Part of a small language model's weights.
Size: width 256, 7.89M parameters.
Architecture: rotary positions, tied embeddings.
MLP neurons of a small language model. Each row is named by its layer, matrix (gate and up: input weights) and neuron, and shows model dimensions 128-223. Each number is 128 + 24 x the weight over its row's rms, rounded and kept within 0 to 255. Numbers have three digits each. A neuron's up and down rows have the sign that makes its largest values positive.
Before each neuron's rows, "fires in" lists the words (lower case) most often at its 100 highest values on Wikipedia text that the model never trained on.

fires in: "an", "any", "anti", "announced", "another"
L7.gate459:135154104167107131134140121122133110138165145084120135161113085133108139129103131117132129166137100142132135175140155127140113169127128167089117122111169151151131085078125140150132094149110077102102161125106095119140083145091124113105141074112115102145135159128145166133090123116156084137
L7.up459:126096128107109115201130139190167166133136160109105094110109127105146138105158092129152090140111163107142102102121105128133183099114152153156118159144087161141174099167165126138156156152146159118121116109101135150152131160130127138123139115127113118115119158147130163132095130117096108134

fires in: "to", "after", "of", "during", "although", "with"
L6.gate561:142126091126114145146161130108071117155083098167126152126155095145108124109105168133093125089145107122091141123096132124113151120180152152200120109177126151119112127152140145106153173098147120116080147085125142123086149143108146111125117112113122094125148138191093147120123141146166111115
L6.up561:100133119147147148076134115105133132113184115152105104148129127102109113120125095133139177081172113109087143101135125122138162091125110147135086088122118206150102106162168192124156130111093128127090138069164139140128120110140145166105178120140160124111107150109113146165161140131156118146

fires in: "which", "kingdom", "whom", "olympic", "this"
L6.gate212:125165158107120090129141129160157111124131137143117129122132157094131130136131118176125162123093124147156113150097113158106168112131106135165108152085134121135147101133120078175088144144147152134129114182123105108140137169148107100096165108132114110174120119127164100152113169108145142111
L6.up212:134118129114112127116125152163136135144121113134119094097152148139145139163151139100152127144139162100169111162137109099139143101101114146135152068133097140139138141155117132122108141131142135127140129120102149092145114076109146145116157133135141113094137124133134150098108111101135136124

fires in: "june", "january", "july", "august", "personal", "april"
L8.gate319:139130130175159151151143134089127159149107109141125153119149125141108109131133122111133125137145131157148140157135100130103155129148117076117125110114166100081155113143141103164119129112085124077111094098135129140094119107110087084143133127099105154160116153142142176125121154145120139168
L8.up319:108113127109110111122091123129108121135111137126153100106173157176114109125132142129135124125150116131136139123162146166144144151169113158126118092119137175105122119148144125122212181105095108103126112123120142107113113089136084116138140140121065142133145135130168103109090116117096173118

fires in: "town", "known", "township", "two", "forward", "unknown"
L7.gate501:113117116113098151143116114166163134120142132158141089133146127102130116134140127107098152140137081133146095156132115107136123161131108104146137105169168128131107124125146115140125140158108143169153155134127106103068115138137147094149149138130122102147152172145123132113108143167144151139
L7.up501:123092150112105149138118121157178159111141125127107120133103103098102106173143108088119133117136115163080126111143136117147128110121090097156105113131183128175145134125120078151120142173088127148131131101140124097078108142123128145091126107156115118110156127172131129150106145097096130154

fires in: "three", "have", "both", "having", "john", "through"
L8.gate133:129151086172118138138118114132144142113154089109111144142120143133138133102116126097163123142100121145119119122144158092127109123117131139156140105114129141118116128146112157092134179128130149107107126166094139164107135127107135086169137150155122102129137151095159135126111159130124110147
L8.up133:130125122163093126121145118161140092155150125149144125142119174113120170134118137156122159122111100136135137120135124049153142105149133119157150161121075105132096116142133143122122161119137136127116111137152098121172187127144120063163148131141152127097140101162164096140075150121125188133

fires in: "january", "august", "july", "february", "hart"
L2.gate276:140130097119183159144096136086120130161142155110158139121148171165122133118138131117123152151128133137161123123155113115134125123138146136124144152132115120078121106133144077143121161089121154134137149187169127122164098156164131145132166098124158139102150198132112112122149114130138112110
L2.up276:122099142115163174125123125119121143134138143119130116109157119149104113130093122099120135109160130119137143107102100149168120090114144134168135128159094122115142130119134105155160104130134137089108144163139112130118092162148128107083201133109152180126132188125135105136127074143186137104

fires in: "at", "wrote", "atlantic", "attended"
L2.gate655:138130136114117165154127128165145127093125109147111107163127137071090158115107123126122116107143099170128155084146114071103148134103130178138150141178160133178090084126091133132120141099143153128143138142104110104103110074126146133118163100115139120139128144087136127120121118122117140107
L2.up655:105109169120141120091132151105116119121158135108131164155115095158147120099137138119155151116071132179139151133118095156131108114106137145117090129140113176157134075098148126084130162178142152122119169155148128115121130145144150111117109152110101150140141104121109169129160148122090079136

fires in: "at", "attended"
L2.gate356:137120146114122125130114134069116143137130080117099087116094136090105116139132092074126120124125078140135167122149067092126138125131098124160109124157147130152110099123107128136178149133171172085126114112128158133129122092142126126126104136096134092131144116128079122094104144109141082082
L2.up356:123141147137142124120131172171106150172106112117142142181110112093143123120115092111175116113178168155124144163089116123124144137118121169167164158120119111134126055137071134168153102119138167153096121150123080128118137120147112110140123097139130150104131138127108139119111136150140102110

fires in: "of", "for", "website"
L6.gate65:122106201043140130118148089137117099100092083162123157099163126115125127110141110136088144094101128116133144114111138125155112103124123112098113134119119102139117167125122099126137137156102149149146093133118113120119162147113145130081165129150114113129122131157138132105125096126146124152
L6.up65:147139126151084146159133110138142124134189119152119153121129127139158084127134147145119135141152108122105112109161113140107144119110161112102111129134133174120177114133123120133124141185146132169151111112164115099130114149098125094109159142153167148140148136088114146106118114103161160105

fires in: "career", "party", "township", "care", "town", "kentucky"
L6.gate697:174111157122123167088114104101143115099126135132113126157134140112155156101117141098115126126139086129100164118099104124142126163117113148158120134136135141110182123125134073126129168163120117129148150149164176137092132146156152130128168101103134093123126136179114085121124120117146146139
L6.up697:151148154100170134142130103071122153101129105144105077101130128157130156148121131137105115126132113128162110118165125105143143200149131091134097081124123105097137143114144104148130094177149169115126159149127141113147159099095139107100132128130104103170143130153123141152120125087110160098

fires in: "place", "american", "african", "africa", "australian"
L6.gate73:131096156143123126147127089102089118131131157145096138138163153123124111132114133110105116150115136138181125136131120113137134140111116161130123111124162142112168129121147121158139145167112161117123140089098140119117078138094093112123081131116126111116112150138121152100146106136082111079
L6.up73:139147107108146114105180117116154067134144149140075150162112163129144149154167092126109141147106151144098126154154098179140099154177117113139142102096156160119095078141167122164140191148147125122090122157110127134140147133081133077130135140088123122133125150122135118162144145129143156116

fires in: "which", "who", "that", "what", "its", "it"
L8.gate337:109093106129110100153167153128131149090166100122149129103122182123111120123103120137113148144120108191107141112113136124123109149114136105066138142158163114090110141137106113096104150165145154145106143118137141152119134102151138123120130133193153118089181102130152142140101094127136112131
L8.up337:129113145166108139163103143126124095149141141132097112133185115092133143129095136128162113124183136152130148128155136115114153122120173130084162132141115100137094139106107093097166128145139127120118172135118119123135130133122158097128125135127109109094144135083162108154166092089105128142

fires in: "august", "november", "april", "academy", "september", "july"
L7.gate101:130178103142154178119147162120138126152152158127173144125127117159142133122150139132147134158114101110142090126139159164122103164136153083154103098114133146130113143102114122120096148109125107137106124147184136136137127199158149131102102133119121144138111122109147114073138107147108107127
L7.up101:155157153145126127110113119116125083142134157129174111112100144119115141121100092148080120115139115095161143109147107119147127114183139156139108103140150114124117076170126100133131150124146168111131130179095171152105119142146107068105175107099119109123106145176152091096116147134119162113

fires in: "she", "he", "m", "it"
L8.gate0:138084131094131138161138122096108093150169148176049136153124129138125198089161121133095140118182102156141120113151137135118096094146135139128119094111146105145103117148136105132127152150118145125148166121140146156146121092122119108137153132111120113168111118137129116123135140165059095122
L8.up0:127097086111080136133164136137119144153146182083138143096115094110116152156145144118170137129183106178103082110148145112134072137117144088150144117130148101130116140089126167134131134138108139155129105134149110124140127146135143146116113110070120148130149176138145139160140127155086107106

fires in: "an", "any", "each", "some", "every", "one"
L7.gate591:159120083141068114122112146167116074122095123117139111170147095119145163080158119119133163117120147170123126154122167123127133131164137132113127122102125165073145113105119107160098111141103165119126119140149126128139111149128131133142154111122125110127167156143127125110087146150128124141
L7.up591:105116110136145123107130106116140150152107114113148123103164153151118096125132152140110130133146161113179103161131148151111203189123127133152149114125176154113167125138131170107122130115123193134111117142108156114129158136110162148151100102145144099150110161081156156113112145121143076108

fires in: "which", "they", "there", "century", "base", "married"
L2.gate564:100105174148148152120098142112129124101111105088110136153204124129088124138110129079144169098112129130120100124137082049111102180108131125098112134146129097136156153142109162088148148123144133164151099127147091151113167148143163116176118148111161111121113161146151104151165143071127124111
L2.up564:114107140204164138156125079149125103104172115105124170133166135166130121107130098153125094133125104116073119149133140152120181090128100180159110149116138114117142134129121139150115118123127121086137138137100107113126126145128129119144135121103197146154141128141135117140148072091116174145

fires in: "during", "february", "research", "prison"
L7.gate546:090170119095099108142129094152095146114147088112145128089120142153120104146129120141112171124134125147141124118137158161149125147142117103129126113130114165102115100154126109161108112120109077109103089102158105137117135166110155094109097132108132151149163125130140148148066134117103142121
L7.up546:186167149115132121115115138124114155121150145126163140153188122132141131115119112107125134203101129160135200108107144116119127165116159119122124101135159117129090126106132130144140115112160104192125137142148108099144158082102141100110112132123133154117132140093167126156119122108128140148

fires in: "to", "august", "of", "for"
L8.gate684:119166128108158158089129128102181121143120092128127152117123151165138115106117131138160142133109143146173157180085129098108134147127130132109111130119079102153150137075111131147140154178168085185117154118111149121111116159097121143074150125142126082108132129128168137138111138131159114101
L8.up684:093181091115098159143137122155131131158127107098146142123160135136106132101149168110162106135131164134099092177125160125133130061124136136121117152108134116090138138123146169134110180143086126154134127146121140119140116120105130151113139134132141132106139114105076141119117125150150152117

fires in: "which", "this", "there", "these"
L2.gate680:087136109166152132108144133114130066158139098114177110160159141134163151132094096151132127107111140192138171098128132133113094121131139126150116169119086115098147125127146100100084130122089101127119114099145114121132122127109117186152112131132131144089112147157132121188106147086125175157
L2.up680:102094110141138123137147127163123085152087108107125112136157155148135131158129107121100122123148110143111117096136101146104129108103169132138132113137114118124125137152130114146121114124092140115102113151136152141131109111168069142092140159150139175137123107133135156142108139075095155126

fires in: "an", "announced", "another", "any"
L2.gate491:143114095165139099144104154130143111103089150134089140123135119172149122153124111113158160106135173113121103150159163197150100145106120083153143130133146125137115130116140114129093170170111159138108170139111127100190087158115078144143146086142109091110172139053148130110128130120151117155
L2.up491:094119122127103127154110120096118155133112111088129175099100092169146104129080136128170155135128127130156108157102124094138161159144144138114140132137178145169173126127151099117134118155099152128152096183117125141117121145130132176105153135086148122185149115110111134147101186121121099120

fires in: "public", "office", "republican", "atlantic", "official", "offices"
L2.gate623:141151127151135134117117119121141143139101097131126130143094146140129115145114106110132111101125146158130162129075135106103126121152120090128132133122086138109161129148095107161120071119122147138142152131148143148118129191113137114121159105111132105098134150106141132147145147202154117089
L2.up623:123122114130110177140119106137085128106149108129114122126106137126095132150136093105124123095116114156118167137118132136108131125136127129128146177131095138116162130109106120149148098125119109138166157140128098148136106161136144119122136127083116113124161149095109156128108154154175123147

fires in: "it", "its", "the", "railway"
L6.gate137:134106118127151139107134101098127126109109090120183115097066150107117132120128092143164138163159131182140179145109118109094137122097166150126097127115126133167072130115118157124121126146112176125131140113141123168138122149162153131156109142168164107086108086164117105117124149119116085114
L6.up137:136106127124148114129123156083128097134146116169167107094110138101144124130141079099153122132128133122155112136154131121148109129100162145098157102090156118172127098154124115135145147113120130136135126062169121129085108120119147109125090131116170118099114132126106174123125114092119159160

fires in: "july", "january", "august", "june", "december", "november"
L7.gate487:143157104158127123121149131132125141089118146115139150132140133166141099101132138180150109099152136099089124115124141093097129164172079118141156099126170093137114155131106178155121141160110093105148163138125121133156111142155173155136129146091170127133141123114130170091135072156120104137
L7.up487:107195114166112095137138136101184103164120146183155134158083154191149130165121148093093147125131153118128092125118136176129124082128161106093124147166134129127116161101140103107130110109142116099119105129139186119141079116161144101169125114122090146149125111097163117177162138125101140123

fires in: "this", "it", "three", "third", "its"
L2.gate659:106129150134131160130123115081117151113118131150130159142171123145098095128126104141145119133168127127152098104134092100123120112112125152119143173147138151147095115129128153209136136154105212136119139113125127179078130128153134139117128094152100094082135114102129147105098171151114180138
L2.up659:121110151085164110127112120136147132130167090165141146080183175111137146142112104120191154113150125125115135179154124114070142146134147128134133095150142116139136162130130133119125148135110141107125121122115115096105128156120125167116116117126126130137125146187153145067133161122145106116

fires in: "although", "during", "simultaneously", "through"
L6.gate435:117153108125099161135125111144072121122110125149181124129085127127137124160137113104118125143115114135125132112169119110108156146139139112158139104096075146159110127115144119150119122131133124131137117073132107121154138123098156160181140080163087122118083131112129151118122159134153068170
L6.up435:131168136138101145118123140132126123131170139091132124122110127106146060133118100129143165144170118140118107132146105099121145121110164128095110122117130141082113155129118127185115143183107151097121085093141110137122167164154155134129139151153135123184065154130170112149145135145146111097

fires in: "which", "who", "while"
L2.gate654:128176115110130129085137143156126113129139137145135143095111124089141106108123139158112169175122135168135083114117091115145104125112134077130150116077130168108094158122083125157118175117157148129149083098125137106100109149136171086116154076085135120137159124147106168140146127175162101124
L2.up654:113174119087112101120171129169163138150146145078136142131149123095121168145144143115110126115144118108105174146116140134149142099114084086199128119155087108161151114150132137168099150143106136160134143124104106111122148093127169100138157093126143158128100144110128106127133156107108118129